config = dict(
    num_key_value_heads=6,
    rope_fraction=0.25,
    qk_norm=False,
)
MLP neurons of a small language model. Each row is named by its layer, matrix (down: output weights) and neuron, and shows model dimensions 448-511. Each number is 128 + 24 x the weight over its row's rms, rounded and kept within 0 to 255.
A block is one neuron, or neurons of one layer that tend to fire together. After each block is what it responds to, as a language model described it from the Wikipedia text at the highest values.

L2.down618 [150 156 130 109 139 140 115 167 135 131 154 121 123 110 102 143 104 146 154 137 116 124 126 141 163 147 127 125 133 120 157 108 109  97  91 150 133 138 121 141 139 139 137 129  95 109 139 131 114 160 102 151 122 111 123 132 136 139 127 157 126  99 129 159]
L2.down1087 [127 153 153 154 136 165 142 141 145 113 131  97 121 167 150 124 137 128 190 117 170 112 104 146 129 133 134 180 102 110 185 165 112 120 152 138 133 130 139 136 124 134 127 129 136 105 129 102 149  90 121 119 153 133 150 158 138 134 131 140 152 186 155 133]
L2.down1163 [149 161 135 123 126 103  97 161 118 116 135 106  97 122 129  97 115 110 145 148 152 154 153 165  86 131 169 126  93 124 133 139 105 114 153 108  97 111 144 152 139 139 110 145 134  72 124 159 160 108 102 161 115 122 105 139 146 125 132 184 105 122 134 143]
L2.down1170 [151 137 150 110  94  92 144  81 150 142  93 134 112 180 121 155 134 170 123 174 103 139 130 138 146 109 148 153 157 149 113 141 134 120 143 155 159 179 133 135 145 139 136  99 122  97 125 104 107 141 156 155 166 147 164 126 144  95 129 158  87 134 123 176]
L2.down1345 [ 88 102 140 126 118 137 111 134 150 104 111 144 131 140 107 115  85 121 154 127 160  99 137 146 175 133 131 158 132 112 119 102  82 119  96 127 121 152 121 112 143 142 120 171 133  76 126 147 154 143 108 149 134 141 150 131 120 159 119 144 158 165 150 156]
L2.down2329 [129 155  87 129 168  87 148 147 157 134 136 133 118 129 127 162 150 127 165 133 102 164 125 119 113 135 144 172 120 111  93 144 175 143 124 110 159 116 127 127 139  93 136 150 142 121 114 124 120 123 103 127 172  77 176 153 143 132 138 145 143 126 145 107]
L2.down2909 [ 98 132 146 105 151 131 116 106 124  78 156 134 148  93 184 114 155 122 125 118 181 126 108 129  77 110  58 109 135 137 134  59 145 151 136 106 153 109 156 162 144 160 108 112 103 101 144 141 119 133 132  63 130 133 146 162 164 113 141 140 112 129 164 101]
L2.down2944 [121 140 133 120 127  87 119 127 127 149 139 143 143 178 111 118 136 115  88 102 167 147 124 169 133 172 132 143 138 120 135  73 145  86 106 137 138 148 111 181 132 113 147 131 170 110 150 116 121 153 121 137 134 130 129 145  89 162 157 119  91  99 125 162]
Description: Of in proper names. The word of (or do, for) inside multiword proper names such as Institute of Technology and Act of 1988; also mid-name fragments of personal and place names.

L3.down551 [198 144  92 126 186  85 167  98 134  95 104 120 145 116 151 143 127 109 180 124 108 105 165 149 144 163 132 139 117 130 108 184  83 108  71 112 152 139 152  79 138 151  99 168 118 116 116  96 108 142 151 153 172 127 123 158 163 111 135 138  59 149 116 136]
Description: Preposition "on", mostly dates. The preposition "on" in running prose, mostly before a date (born on 30 June, died on April 11), also "on loan"/"on penalties"; weaker on hyphens in compounds like non-tenured.

L3.down1885 [102 143  98 131 198 131 119 161  78  97 155 159 110 148  98 120 160 126  89 174 143 131 106 119 167 119 175 143 121 102  85 132 119 101 101  95 114 146 142 112 104 123 174 156 183 141 118  86 138 147 113 146 160 111 128 135 129  73 102 134 106 124 107 105]
Description: Compound modifier links. Tokens that join the first part of a pre-noun compound modifier to the next word, mostly hyphens, also modifying adverbs, and/or, commas: large-scale, relatively obscure, written and directed.

L2.down96 [ 88 128 144 148  77 128 163 104 120 102 152 140 141 107 123 106 125 130 135 102  84 134 106 101 124  98 130  92 117  99 114 132 103 151 152 110 114 141 120 120 133  92 145 142 119 132 150 103 158  90 141 130  71 124 151 161 113 111 158 134  83 118 105 157]
L2.down557 [104  92 152 103 118 134 132  88 108 108 109 132 143 138 139 117 128 176  87 129 142 122 129 127 129 115 132 112 149 145  91 164 122 135 139 152 130 135 147 129 124 121 146 148 144 173 155 173 121 152 184 100 141 130 140  98 135 115 166 145 115 120  68 103]
L2.down1009 [107 134 120 114  99 137 103 119 123 116 137  87 123 138  84  96 110 135 126 138 133 121 119 143 102 130  87 116 119 162 141 154 140 115 137 124 110 147 100 139 100  82 116 107 149 130 112 108 125 180 141 107 147 117  96 121  80 113  90  85 124 131  98  90]
L2.down1433 [148 120 151 147 124 121  97 151 144 142 137  86 113 104 100 119 133 124 107 123 130 116 115 114 155 132  92 113 124 142 166 116 123 177 108 129 157 129 124  91 142 131 116 142 125 104 128 118 111 145 168 139 147  78 122 136 156 169  82  91 115 124 145 108]
L2.down1581 [152 134 139 129 166 146 106 119 149 140 104 146 146 122 152 109 129 124 141 118 116 159 152 132 133 133 145 127 136 110 125 125  83  92 132 140  95 123 103 111  98 111 110 114 116 141 137 112 164 164 162 165  94 127 120 154  97  95 132 100  92 147 103 137]
L2.down1629 [100 166 108 132 125 107 118 100 134 137 160 143 133 132 165 107 116 107 124 141  84 126 123 146 172 103 118  98 134 123 141 152 109 149 101 124 164 145 159 145 119  94 108 131 136 141  85 136 148 126 122 116 132 150 142 139  96 125 148 123 141 170 126 126]
L2.down2356 [128 143 121  91 125 120 117 104 100 129  97 150 114 125 127  82 106 169 121 176 120 128 151 174 130 121 136 117 133 139  99 173 101 130 101 131 135 161 129 147 143 118 162 120 110 135 132 130 123  79 119 146 118 134  96 131 142  97 146  93 123 153 145 107]
L2.down2693 [143 123 162 101 132 152 139 162 102 143 143 130 142 153 126 180 121 144 173 114 152 108  80 171 113 120 118 120 151 112 121 111 135 136 112  84 141 134 125  56 112 151 126 129 132 116 138 135 116 142 132 184 140  85 120 113 152 180  95 143  91 161 120 146]
Description: Proper-name completion tokens. Final word-piece or second word of multi-part proper names such as leagues, teams, places and codes, like Big Ten, Mother-well, Monte Carlo.

L3.down1729 [146 116 133 131 100 154 119 145 105 128 143 124 119 107 120 121 138 130  98 137 105 118  96 137 159 201 131 128 127 104 122  77 166 139 103 171 141  93 137 135 120 127 145 139 116 139 139 154  85 145 142  99 162 153 136 146 128 131 142 133 143  88  92 131]
Description: Phrase-completing prepositions. Prepositions that finish a set phrase and introduce its object, often after measurements or passives: "feet by", "end of", "according to", "drawn by", "mm in".

L5.down883 [101 133 135 117 127 115 117 115 120 113 145 121 130 108 132  62  91 109 103 187 110 129 117 113 159 104 108 146 160 118  70 118 115 147 100 160 127 136 150  93 112 116  86 162 124 106 149 142 145 151 141 143 151 125 145 154 118  86  98 108  62 138 130  83]
L5.down1518 [150 123 151 128 137 179 163 174 147  98 124 138 103 145 145 103 115 146 114 133 101 194 108 139 188 101  79  95 132 151 134 108 146 148 109 103 138 162 153 135 106 139 135 143 136 162 110 149  86 161 115 110 158  85 114 110 141 141 133 113 136  83 106 166]
L5.down1942 [110 135 117 125 110 101 131 183 129 170 138 132 157 152 108 158  97 129 163 120 115 100 144 125 149 122 129 137  95 156 109 210 142 129 110 168 169 162 117 168 122 103 111 150 117  98 132 148 142 100 104 182 129 126 156 156  97 100 107 166 139 131 129 123]
L5.down1959 [121 117  97 110 122 127 124 110 146 102 138 111 112 156 123 130  85 163 136 122  85 103 164  98 100 109 131 157 138 186 124 130 121 137 156 113 173 152 122 109 137 111  76 118 103 119 127 171 140 148 143 143 155 167 133 148 136 148 154 151 139 153 105 155]
L5.down2247 [139 172 126 156 161 101 126 121 100 136  93 120 135 127 120 116  91 137 156 156 134 155 109 138 145 136 116  94 108 150 119 157 129 115 137 152  93 120 159 162 146 187 138 117 121 144 136 145 121  79 122 167 139 160 139 144 113 173 195 137 113 170 143 155]
L5.down2251 [105 192 157 122 144  83 110 123 158 141 126 105 114 121 153 118  88 146  78 126 104 183 143 126 172 153 136 125 111 161 126 143 156 155 116 114 139 115 124 146 133 131 165 107  95 106 130 130 114 140 183 156 113 109 114 158 113 130 107 125 103 145  85 139]
L5.down2371 [109 160 114 182 143 140 164 119 107 142  93 123 117 137 143 102 137  95 151 110 132 150 148 137 164 123  66 143 148 115 158 123 121 120 125 151 140 178 127 140 119 146 153 158 116 135 126 139  73 132 160 143 117 146  90 166 111 148 104 128 130 153 139 174]
L5.down2532 [110 118  79 160 144 122 208 124 177 100 158 135  74 145 101 145 111 131 168 160 120 133 133 107  96 136 139 112 144 110 107 137 133 109  98  86 135 151 105 111 112 110 171 117 140  78 125 145 131 165 176 109 133 120 155 145 143 131 119 127 146 119 106 118]
Description: Preposition "on" in career bios. The preposition "on", often in footballer transfer and career passages: "on loan", "on 31 January 2008", "came on as a substitute", sentence-opening "On" before a date; occasionally "in", "to" or "first".

L2.down576 [159  96 119 155 107 146 120 143 151 100 141 137  95 155 141  74 122 131 101  92 123  98 101 150 103 119 120 125 128 137 149  98 139 126 125 132  92 138 129 116 165 169 153 154 177 111 133 104 159 151 124 102 134 153 127 110 152 154 131 154 145 110 183 151]
L2.down931 [151  97 118 128 122 160 128 141 135 155 114 153 208 122  94 106 138 159 162 194 187 127 100 110 128 155  79 121 126 143  98 159 157 118  92  73 106 143 103 123  80 120 155 140 138 121 114 160 100 146 138 130 116 102 123 131 165 169 137 135 135 158 131 165]
L2.down1444 [178 110  97 139 150 137 112 113  86 140 170 115  75 140  99 146  93 117 114 111 190 146 116 142 153 105 158 133 137  90 125 142 151 102 121 165 119  97  65 123 100 132 141 144 111 131 174 107 123 139 132 112 163 132 128 102 120 140 146 126 134 115  99 105]
L2.down2130 [173  98 125 142 170 142 108 120 116 163 140 123 130 155  91 139 153 115  96 130  75 112 103 164 166 101 140  90 130 125  74 157 150 134 107  98 114 114 113 119 106 106 148 147 109 143 139 146 118 112 125 127 118 155 129 119 172 112 161 114 181 113 120 133]
L2.down2446 [133  82 122 133 126  59  93 104 115 129 165 102 130 137 119 143 161 103  91 115 121  96 112 124 171 101 148 127 149 141 156 159 177 109 119 131 141  88  66 129 187 140  72 149 111 188 165 111 132 108 101 121 135 111 113 110 103 120 125 127 160  92 119 125]
L2.down2542 [129 101 165 151 154 103  60 176  97 164 178 122 148 116 138 177 164  90 145 166 174 102 124 165 152 165 100 138 104  97  83  94 126 108 102 151 103 128 171 101  86 172 127  99 152 147 114  87 127  82 126  98 140 139 122 118 101  69 136 102 121 121 128 113]
L2.down2890 [114 114  90 132 180 122 115  91 185 125  71 162 149 123 149 139 153 100 149 151 115 135 121 132  99 107 115 133 106 133 124 191 133 153 164 104 135  97 156 146 144 174 108 154 145 130  85 100 140  93 138 163 111 158 132 107 195 114 163 151 117 158 108 105]
L2.down2993 [113 116 101 171 173 123  94 100 105  98 112 156 122  98 115 110 111 112 134 123 155 165 145 145 161 116 171 128 130 114 100 117 152 130 106 133 103 159 132 153 117 126 103 150 144 132 145 134 124 125 157  90 134 102 104 123 119 130 176 145 150 157  88 120]
Description: Quantity and partitive words. The "of" after quantity or partitive words (much of, most of, one of, a couple of), plus other quantity tokens like a, week, 000, thirty, more.

L3.down1709 [135 116 147 148  98 134 122 151 145 133 112 146 116 187 140  64 135 102 147 164 132 124 150  68  91 123 116 160 153 143 161 110 170 154 153 113 113 103 166 140 130 107 135 124 155 129  97 109 113 136 108 121 154 110 145 103 124 154 155  98 122 137  85 140]
Description: Football club and league text. Tokens inside sports club, league and competition names in football or hockey career text, such as Division, Partizan, Predators, plus score hyphens.

L5.down1450 [102  85 106  93 119 110  72 165 132 100 128 118 135 146 127 113 106 100 127 114 139 100  93 112 152 127 168 102 132 161  89  93 141 143  64 101  81 144 187  87 135 124 114 159 128 105  89  90 135 121  92 125 135  81 177 125  86 122 132 114 173 161 165 121]
L5.down1807 [165 138 109 178 131 118 134 127 106 141  98 126 144 125 159 173 110 144 143  99 129 124 129 134 134 151  99 154 163  97 153 138 117 107 127 137 126 134  86 111 122 164 119 137 130 106 125 131 150 156 103 131 121 127 163 153 130 108 131  95 134 153 112 100]
L5.down1872 [149 108 101 126 101 135  93 174 125 151 170  99 142 132 143 128 125 189 119 105 130 120 167 124 158 128  90 139 127 111 129 136 192 128 118 133  94 111 149 127 111 170 123 133 138  95 121 144 148 106 103 103  94 157 129  96 138 140 135 124 104 123 112 144]
L5.down2344 [128 130 134 133 155 141 117 144 136 118 122 173 121 145 124 109 146 110 157  94 162  86 122 106 141 120 110 137 144 120 107 140 113 104 136 168 125 152 123 133 122 118 160 133  93 143 115 144 148 111 137 126 159 148 139 133 131 134 137 128 156 127 125  84]
L5.down2606 [101 121 148 136  85 108 145 144 101 157 114 155 166 134 134 142 119 127 162 125  81 148 114 153 184 152 143 106 110 146 110 168 162 163 110  98 128 109 132 108  74 137 119 109 135 144 133 140 137 178 111 102 130 135 142 153 143 151 133  95 154 122 106 111]
L5.down2710 [114 112 132 124  75  90  94 145 143 119 122 120 167 135 154 114 165 109 105 114 137 131 183 145 171 120 150 131  92 121 116 148 141 150 135 103 148 122 133 117 118 179 102 149 111 123  89  93 128 116 165 148 123 136 144 126 104 132 106 121 148 134 146 124]
L5.down2958 [164 115 114 155 143 171 117 157 198 140 122 141 138 168  80  80 135 159 132 124 104 119 134 106 154 130 132 115 137 140 166 165 141 115  99 125 142  91 130 129 126 144 151 154 177 100 136 103 103  66 117 137 128 135 103 129 141 132 105  96 124 145  99 124]
L5.down3050 [157  89  85 147 114 114 126 110 128 108 109 104 131 146  96 138 133 119 144 139 132  99 129 142  93 152 112 131 113 174 220 137 170  92 102 140 116 159 122 118 146 123 168 144 140 105  82 127 117 120 115 133 139 147 191 133  94 134 104 154 192 158 118 131]
Description: Quantities in size descriptions. Number tokens, often the first digit, plus nearby unit or measurement words in dimension and count statements, e.g. about 1.3 cm, 3 miles, measuring.

L2.down508 [142 164 123  94 127 164 115 156 121 105 152 137 143 119 122 115 184 121 118 141 120 142 145 122 115  91 128 174 105 113 138 164 156 128 101 102 109  97 165 146 155 137 136 145 143 146 181  97 102 162 119 148 117 106 134 184 155 128 114  93 152 140 128 134]
L2.down625 [110 156 116 142 133 149 148 143 114 140 159 130  96 125 112 128 101 101 130 122 132 154 119 126 144 128 140 108 125 123 129 102 162 122 102 130 122 117 134 171  93 121 119 108 130 114 115 162 116 170 117  72 165 152 120 111  86 140  93 165  75 116 107 100]
L2.down686 [119 157 122 111 101 115 128 128 122 129 114 148 116 130 133 119 130 114 124 127 187 131 108 144 104 110 121  61 134 134 118  95 109  88 139 159 143 110  92  87 124 132 159  90 160 124 154 111 132 162 150 126 128 141  90 141 111 133 121 151 149  85 137 154]
L2.down808 [159 131  99  94  88  66  96 114 153 106  99 115 133  88 109 142 158 110 138 105 146 121 145 151  98 107 127 135 149  89 139 144 166 124 143 114 110  92 165 135 125 157  92 138 169 144 132  97 123 132  93 109 126 142  98 145 121  95 147 130 131 152 148 105]
L2.down883 [145 146 155 134 128 133 141 151 127 114 140 126  71 150 132 131 109 117 102 142 132 113 151 109 105 128 117 152 102 131 115 142 130 120 117 163 126 151 139 187 121 127 163 122 151 115 161 151  80 184 128  97 128 120 139 139 122 159 119 118  86 100 158 155]
L2.down1381 [118 132 102 147 126 122 130 119 103 137 153 138  94 126 143 158 131 108 135 126 130 106 100  99 107 145 110 129 120 170  99 121  97 132  97 128  95 117 163 161 125 137  95 168  82 122 169 113 140 133 138 117 113 156 103 149 114 121 112 131 106  94 103 116]
L2.down1523 [125 117  93  94 134 110 111 143 180 112 165 149 133 117 151 151 136 146 100 118 150 142 118 127 145 123 111 125 144 102  95 121 137 145  95 179 118 121 139  88 145 160 133 147 146 152 161 139 124 146 126 106 103 154 112  78 175 121 142 137 160 146 100 135]
L2.down2746 [ 93 142 124 158 123 106 102 130 116 165  80  99 138 124 140 151 112 121 149 147 186 168  87 139 120 155 120  98  99 163 125 138 139 148  84 149 118  88 114 115 166 114 141 116 114 155 119 144 106 128 154 135 147 135 168 122 151  78 158 105 166 114 139  92]
Description: Mid-phrase joining punctuation. Commas, hyphens, en-dashes and semicolons right after a word or number mid-phrase, joining compounds, ranges or clauses, e.g. "1–2 mm", "black-on-white", "red, black, and".

L5.down41 [139 117 130  78 134 147 132 121  66 141 149 110 135 148 149 166 155  86  95 138 109 121 136 126 146  78 132 143  98 139 132 131 118 123 101 126 108 153 137 157 152 113 108 109 130 128 141 112 110 127 172 131 105 168 154 135 115 148 125 163 144  94 128 143]
L5.down291 [130 120 134  99 100 114 116  96 113 156 136 150 114 137 123 119 137 127 132 166 124  97 130 136 101 128 124 154 148 118  81 110 112 144 139 102 141 141 125 179 114 117 132 142 129 144 126 122  89 121 120  86 113 168 115 105 125 121 125 127 140 199  86  85]
L5.down799 [124  94 161 140 163 160 116 129 153 139 163 141 141 111 176 156 158 133 109 121 147 130 143 157 120 115  88 127 102 148  73 117  97 119 165 154 144  96 134 107 105  97 100 150 193 123 156 115 106 168 132 113 127 126 103  78 134 182 178 176 135 111 116 149]
L5.down1016 [155  97 140  99 156 127 128 126  95 148 153 134 151 143 144 125 155 113 106 151 139 124 111 123 111  94 113 126 138 119 118  70 148 130 110 126 115 157 146 123 139 110 130 113 136 101 108 135 101 105  94 154  98 155 118 119 102 121 129 156 145 156 132 105]
L5.down1221 [116 139 146 100 147 144 169  77 114 101 141 150 125 115 111 121 121 123 110 156 120 141 116 129 130 148 106 154 123 126 134 111 156 118 109 135 125 134  95 145 125 156 108 129 137 139 130 125 138  91 128 140 116 147 143 158 110 142 114 118 114  98 154 183]
L5.down2252 [127 180 144 132 137 139  98 110 119 106 162 160 155 121 109 115 139 125  98  99 126 113 169 133 154 113 155 174  97 112 109 127 134 150  86 100 176 138 143 159  98 119 131 129 141 136 164 123  80 166  54 140 105 136  87  92 116 173 110 138 140 143 121 157]
L5.down2839 [133  95 148 140 113 153 107  86 101 138 100 108 147  82 134 127 139 103 148 141 121 144 155 121 127 131 143  92 142 104 139 152 160  81 130 121 154  78 160  92 123 115 109 148 115  93 140 109 109 103 155 148  56 147 157 134 118 126 146 117 125 109  91 108]
L5.down2993 [155 151 134  99 144 152 110 148 142 159 112 150  85 130 145 122 165 136 158  92 127 155 126 120  88 142 154 109 136 161  52 152 169 154 158 138 177 147  91 110 141 162  90 122 111 128 113 129 113  99 136 138 123 135 142 145 142 128 142 134 135 173 145 138]
Description: Quantity and degree modifiers. Words that set an amount or degree right before a noun or number, often after a/an: a total of, more than, a large part, a mere 40, over 60,000.

L2.down125 [107 141 106 175 116  85 134 125 119 164  86  97 131 169 154 130 124 115 130  90 118  94 111 118 147 162 105 106 119 172 112 123 160 128 135 121 140 169 135 102  96 162 133 128 123 118  66 155 165 133 147 140  91 116 108 182 148 140 118  96 151 131  99 129]
L2.down499 [154 111 128 139 127 118 162  99  94 164 131 186  87 137  86 108 126 118 113 123 148 142 113 112  94 112 147  91 130 117 122 109 132 152 129 152 144 125 124 128 126 121 107 144 110 140  94  97 121 127  99 128 136 130  98 147  74 132  99 119 152 125 101 129]
L2.down1292 [144 120 156 108  70 138 137  91 118  69 128 108  84 135 129 148 130 134 130 134 102  86 118 124 116 111 166 135 127 122 132 123 129 166 136 103  98 136  99 134 102 117 131 110 123  98 148 125 129 143  93 134 104 137 126 129 155 156  95  84 115 121  99  77]
L2.down1296 [ 89  86 147 118  77  85 131 130 114 136 140 114 106 149 140 114 144 107 144 113 143 150 139 120 132 128 124 110 140 144 121 117  94 153 130  99 121 139 165 128 123 139 129 150 138 121 113 119 144 134 104  96 140 118 149 112 137 111 106 139 130  99 139 120]
L2.down1593 [142 145 106 138  85 138 127  64 131 101 138  94 156 104  94 133  95 155 135 143 109 110 109 138 142  97  80  89 170  91 125 110 114 119 103 146 124 105 162 151 148 125 117 191 193 161 161 182 129 151 177 114 119 120 119 154 125  99 134 104 147 116 143 125]
L2.down1620 [ 82 109  70 107  85 160 125  86 100 144 139 157 143 116  81 131 150  88  84 140 151 133 101  86 141 130 140 110 131  80 154 154 136 139 131 117 165 186  98 166 146 129 130 172 142 144 104 144 135  94 151 127 141 149 106 144  99 100 153 137 122 109 120 106]
L2.down2242 [110 143 139 145 104 163 132 119 127 167 123 167 105  99  92 134 144 164 119 132 135 104 136 119 113 110 105 150 131 117 129 138 104 136 132 160 163 154 149 145 131 114 131  93  97 100  91 119 177 162 104 145 105 114 115 141 124 151 113 172  95 126 139 155]
L2.down2752 [140 133  70 180 102 120 142 123 144 165 132 172 134  88 141  98 146 112 122 119 194 116 141 125  90 105 134 119 106 112 122 109 116  70 150 148 147 100 154 134  82 137  83 134  81 148 129 105 164 110 130  82 133 148 141  84  81 114 112 161 186  87 153 124]
Description: Paragraph-ending punctuation. Sentence-final periods, closing quote-periods or colons that end a paragraph in prose, just before a blank line, section heading, or list.

L3.down1691 [110 177 111 112 119 135 100 107 121 151 183 144 110  99 120 102  76  82 141 112 146 126  91  90 140  85 155 124 159 149 136 129 116 103 132 122 141 115 112 117 138 116 125 148 148 138 143 108 117 130 106 155 133 155 149 131 119 146 146 169 109 119 127 157]
Description: Paragraph-ending punctuation. Closing punctuation, mostly a period and sometimes a quote mark or parenthesis, that ends a paragraph right before a line break or section heading.